From a checkpoint of a small transformer trained on Wikipedia: MLP 640 GELU, attention and MLP in parallel.
MLP neurons of a small language model. Each row is named by its layer, matrix (up: input weights) and neuron, and shows model dimensions 32-127. Each number is 500 + 50 x the weight over its row's rms, rounded and kept within 0 to 999. Numbers have three digits each.
Before each neuron's rows, "fires after" lists the tokens most often just before its 100 highest values on Wikipedia text that the model never trained on.

fires after: "i", "at", " h", "o", "t"
L5.up609:506502527538410498524436545497439527542435455457466513450382478493491550485470533510534420483442470409516495545483610485544515414472434513428538413522475472507420443506440568489519567472592499555446439501497438524543541440473490542447512650606494538476504585567513433554508608456533494526

fires after: "on", "g", "if", "ou", "i", "in"
L5.up402:406406426443570564528533446495502512431506516533500507543552488446424500475598575510551553510562481446459481467503532485512484483600476429497479454443461573534508525551466546437561523488582481502436421388501523546503450459587521503512483432575543460531442465454462528510451479503517398517

fires after: " s", "v", "s", "ers", "0", " S"
L5.up278:419506501516477542521589512517546441516531409509602397553503387458457474500517479453546491672523470432540565484566528484523470472431432458550491595536573433456450511425557518544603511418550560484459568526519543484488534484424437474465511462566459485461529411541463513496541504464427512486

fires after: " W", "el", "at", "ro", "\n", "ent"
L5.up378:486481453417501520504556455459496554552528498534519509523457535461438435513537484567405444468527489498500409538607555547528583458547518484533480479559635537498476520395460533426536420485525531496528490508486573566449563426542453441482501540529518585579526480530455481450396497493391492568

fires after: " p", "ar", "p", " o", "om"
L5.up56:492457466480488426534465499518530474444509619441551555539537510550525516502488533524511506523519571462552490519588510575599581457480545546488446449489428453452517448506514543573501444528500476440462546544380439411512478438539574402548464460454506533399570517414371476540441482526470517502

fires after: "it", "in", "u", "h", " t"
L5.up260:461453489473476528558592459515497551449432513565519512504474424455466487420485548473456587469423526503484449462452401502489483565478570519552582483463380488485526576498560613498569471444478481527512520557528540478572571487580448425525511576556473592465478580454426538526437470546387408472

fires after: " ", " s", " f", "e"
L5.up392:525521464452489429458550471563494443459506596474491564356561469515461545538531451527526498477531525419535539485527422457510498473479456492551455558435515385505467565537546496499521479498624515523546504507493486501559473405484542611592566461605539512457544531566504482465518420481507530456

fires after: "f", "es", "d", "p", "c"
L5.up121:510407482536591528482442567454382477505528532464405468486507522474488457538580493616469505491495486511454410515575432549468439542541508501548510501455510574404516514502563497413550448534539498537427483447517538478567538513374513516466494538438457439428537501517469424474472518500496521512

fires after: "c", "oc", "o", "ra", "ian"
L5.up507:539507536447422444488528463557484433518456511492609564469478448467504519434517421502425485532466543545434454536465514510579420541558428472403556508562505554520583534386464492468636545407508573438402493485507451491526579459424476514557541520561504430447473398452489575559484497429502557551

fires after: "p", " B", " P", "y", "oc"
L5.up457:496552476443568522646494417515555548472541563547531466528548531523534512510447545512426525471620523447534453486443543545486477536438524552536444458439476434470519491468417498550472483440501518532535493518419471481518506396491494480487576462447475505552512589380490384548526457402481484503

fires after: "t", "m", "ep", "f", "in"
L5.up93:464508508441470420491592535441517518512531464455492439400504519492453556465417560444454524486539494566558542467460473466508568468496493514486487472453441532485554490481491494558461443600499569509576511497511405478465499501621408533438389505529562510526612439507557456524561548460508512495

fires after: " the", " N", " The", " f", "st", " his"
L5.up288:488541562491461544514532494564482435495424485485548503583417485533456478536454544523426430529485524469474500449520481471482497390527657467534519517520529491506544550516429516452493515491570445459501531464487444491498489512572495527450467525532562487523424556498532468504430428514464560579

fires after: "\n", "im", "=="
L5.up510:461436540476569430527560526511557412518394555501584476502462528467462485473505500586448418518607523524515450524561474521449488456438514435510550514516579477431516503478492482510561608489534506491521468466568484536590439481574394544538503485527471525414572386559498601518450534445513463542

fires after: "l", "v", "r", "an", "ar", "am"
L5.up157:551487429452586556546524515576464379557509453502498539415470402560398368441496527497526532440565458441445532551458443479557474480478427361568485487449437491442539539581540475515508480501595522559455449572521579484510377570520545546471556435490456476512602464423468521557636522474482419515

fires after: "2", "ers", "n", " p", "ter", "ip"
L5.up271:499600489527577459502487400525547503412526667555479518566559476463499610477509519540507497463435418490422534546432502446536461463555494473574433421471523497518503419543517509544473480453425421535546606514445469441508562505446448547496534575631450557489544515445536486505461502598465535549

fires after: "s", "n", "–", "o", "'", "-"
L5.up489:473548510530517516579587433497498469521540464588472522468539583575581459555453486456512482539416473567489497496471419468481448401607521466487576415568541462554523575512522577447544538493543481566502516567479487557539530442468422458549499393513512588411531476536489483429466520377558422529

fires after: " I", " B", " M", "on", " A"
L5.up459:564502504523473514522483454557542426502489524508475485393523509501531467482437514502597576463532517498576450391461546523508529530470535506491547555556548413562466569507590467507462486483482486511419505578579425473534535495515417501559505493547520521396441449457460433526489507501454478476

fires after: " y", "h", "ear", "r"
L5.up470:553482526525535496522501473489504558501583528558550572503481473442562526577528506388470581474495482506578549570478488568530467447442460522475540519624449475518479476526496511480414521508520519483496476518531451468530512450537480473571572534544426482462571522439481509469457444555440548525

fires after: " n", "nd", "ar", "an", "en", "N"
L5.up555:397492529509553486500531431546478514449483551532464466480517462444473496513512431546372573487421528546455448427503570431450558485513590476486488583436462499463460471448521483463499569485545539423463588579488527551429434448550512495558534517538434415575465448565446532471490495565523459558

fires after: "p", "m", "st", "ep", "pp", "h"
L5.up464:494451553478451532478560524591494525454615505489458554479560552510495605331527446554425549494430404551495467514478447510399442448423469480488496471480496501369546487459457456526433530562550544490526567438465445426492562393424528523489544473463518488544409488563610474467472511548457469541

fires after: "i", "et", "b", "r", "o", "ec"
L5.up129:485539506531484431594486488547538565523481514462568482483532501484519530496519482484530575455467584565464467523414603581503491556466438548444429463514503601490426552461518539555528590542561484452447527589500476523543488490497467570485448415469485538549438421454537504584586645475552459516

fires after: "r", "b", "ra", "pp", "en", "p"
L5.up306:528424478629471485457519462509567508565426572485454494534415524459501619403481409584500588454511552474433442481549575509541587520468496528547520520539522474517454450564469553526579534527486491541421507468440535525459427485499534459447547552490504473543570527473459470436546449503484443427

fires after: "ol", "ie", "i", "b", "at"
L5.up159:565489432556467504562563458397513482471521415448429457428444448492500480423548585514508483459468514512532522515575453443503427491455505580577588500538477496571432524532475536495516519517513551468435407471575433603348488537522506517448546435537571509549419477501604464550406595531499527485

fires after: "c", "ur", "i", "ar", "v", "ip"
L5.up156:503464557462531485463489564466469504409434480500470395555513466569483572484570581565512503545558476500430445520494550440531499480561477438523450449543577516491460485463451511491529526447513452398577554484545450572456526423475402534548503563460579505527478497555412414504515516423534418501

fires after: " g", " for", "ar", "v", "u", "or"
L5.up107:549505495424509465497595552567556637450499555593465500454521470523439523477521453566411496548511478541541510561493462514501398426592477439378533408513476634574432427574446511433496444436502499553479533453474568474429461506520577494502580510538453443541514468429588463551535490504426408494

fires after: "ew", "r", "ate", "p", "re", "d"
L5.up581:617463491415514518512583603458533438409464456444509437451494472448486514561506413520513424518580488531505507605506462511452564645525417412559569526464495485482448442468417485482489598496509462430450494572541524403478597537404544442520426522564503524571535536569491536503482436513546481457

fires after: "ing", "al", "ong", "ass", "ub", "l"
L5.up250:506481437450566513462494506448524543548449484595541649539476469400503501496486485420477508420488466471532547556477440456577554549471512547560540554458586582484515443491509438490442484468423478475459421441458530574431495423569486492460487449639491534455501493491443541483527495451477541501

fires after: "en", " a", "p", "in", " W", "an"
L5.up491:516534496424534610578481499502456512500516444501572476521461519438530420516517446464514573508498587465501506525490533569519429546469511568487493552493499552505482432456534562426526465483589481435508487575503562460450549519560438538430460467500488525497515475542379610428481441443454484519

fires after: " m", " L", " l", " n", "ic", " s"
L5.up57:371498416476617514394578497594497456501473448501447555491550409465469394515530459473490454448496398485512401566579463494507496538531494477517490553502572547545614500530528415491510502488508520483550539538460535514460516521520534440423597542428498507524444479488485466519473467566522488527

fires after: " s", " p", " c", "\n"
L5.up438:539559464465512508471618451546543528446543507436575437476482463507373599427513547575546487522478553495500511537575417567528500441490556503436546564464462503558527438545523487421482580470557445485483531414442468486463460400439532437583542548476575502535531509549488520518516528467511509537

fires after: "s", "h", " G", " s", "S", " g"
L5.up144:482573510442513485474461547607520481448352413467483469484571534549493528461503600547555527556493510424417364563549481515518468443441396531513470558542524463581544542476436567429512498501523548500501480507509549586529529484455457310546567493414547495498445439562473473517468524473509526453

fires after: "e", "p", " le", "ep"
L5.up522:492444540498535558619398490463518587440522500517475472448462481435530524490466448472500517365565464464505557471475428585571433405476401555531458567424523533439518557439554541517426457542475509459444564422489472511516491498510593527540472479530541531498470531451495459498563497398575441534

fires after: "w", "s", "ar", "0", "re", "5"
L5.up170:465552386568513533490515538563506444543507513526477443482554439488523541464483513543579562484602480510544439579445513568412435494420546577491476503572533527508573485412402506463586502431435506504483490463487461420420546573494449455492540544409580523445459493472525508615490536506485586528

fires after: " O", " s", " S", " ex", "-", "uc"
L5.up302:532510529546486531455530580517505499517568429538440495460548562458433474482398564485386522552518550463478484511558497602463476552510395592461503524467465358504543576526438572511447511530387508489496495576505512503477527562520430526559464482506486394384507456564549491482531431518384502446

fires after: "iv", "ol", "in", "i", " C", "ar"
L5.up596:441525461507501445497527491545547590486482519553460547532467539577448451473550652514596410553566379520519498489500536468543361515466489513429429569565546545556536498534465552406475439456516507471500494458474541622477424437446577489522550501431540522462509540550560391546492494574506436546

fires after: "h", "l", "r", "ec", " Y", "e"
L5.up264:490387496495504519502505539452504525464547562469522464500483455434554429463441439477506486457467564500525367531579533515547521513442488518510466514516443530485534506433526460539490564645424547500447555548579475539571484483492501479456530506442495548509487590432564521439567432556483486491

fires after: " sp", " S", "ep", " at", " con", "c"
L5.up155:510519514508483431412517502478491473526463426530510530431333560462458566475564533549522495562540440541463442536473625544544431518579536486462524457532535481490568434495482556573466488494472533496518365527548432471561569460520570563454446496424372440496483475494496496434478487514503527488

fires after: "is", "ak", "r", "h", "id", "or"
L5.up80:529480545419610521530422460503549503549497483502495437447496512413496527546451415479528505478550506457548414448524486479584575395561530576450564485517465559508535587510489532512471528502433457475481576504540557477543536564515446444532488463456599525457642560474439643526628401557420417498

fires after: "v", "h", "o", "ep", "l"
L5.up423:543434505527491479537493611474420487593489464516513500493448446558505538393511489492491549474462435519494536451499453502497506520554447572630494539549498512401529446590459484553472531532481446556440500637457339449570508558537451472455476477505449542472589467467485541502424453452567477543

fires after: " F", "f", "if", "ric", "p", "om"
L5.up424:464533513491466572541513517438428492583541497497473513607491598468458527509578544452554476591371513448597419474458540478491550428501498510467441509473366534486462545497527445579416468522491504569459468491461479553532405507518524487569584427450537473560488431478375426541544474588462487517

fires after: " in", " p", "c", "t", " In"
L5.up73:461533397425477433551568505467538505523514478436559496502456492509431539504502512442481537452486578572465557518526528444523457499408503483512467459569478559546408430446493527486472490517529499510481546489459446519444511436447549558475584548493504493438556539533471527413560547513451529515

fires after: " Ch", "f", "h", "ak", " K", "e"
L5.up487:588470500516544526460386514516426523514538449531415525466520453561607512414465459613526498446526502476533563393503519505438502480585516453486553454601490468497456520551451481530484481583531568575476476489477462490548488450539449463580457487502527550473423528486553610529490483601549464507

fires after: ",", "h", " l", "l", "i"
L5.up124:488493443520509553576474572513514445446382522443565501543509441533496445534460549548424424478485516508497454496525514500540569562504451452482509459531489526528524425569503536518471485521517438501594438502502521515589566468526554584474513441526505479464510544356518474495611426454475541501

fires after: "c", " C", " M", " the", " in"
L5.up419:469551550483527586459587477569513530513452516469477428514474471481455483526417611493562521571504514563544538460544511395409521499465556490521517536512408585426499544508446526467496475469503436523490500507496502459490487434473575485428551510486537466483375429513451524449542626509529538519

fires after: " f", "f", "t", "p", " F", "in"
L5.up349:556497440474618557440499620550429478557549465435385420484537481552542444472563429524544552501470412558573516412503496501581519480385614513474463569485514430491511483490522509513586546505504540439496481528397416481520553435465526472400569430533505541544508497529410487473528472413540598552

fires after: " in", " e", " St", " M", "y", "o"
L5.up97:490577511539552436485519342524489514515375516430590515494477474514540564480438528590538560577536532516427497461500420491490435489550517510472450494444459549533489531527463525494449493512557474465514494510625495503461569549544581448480520427556460481560527483426511451484448551618471567568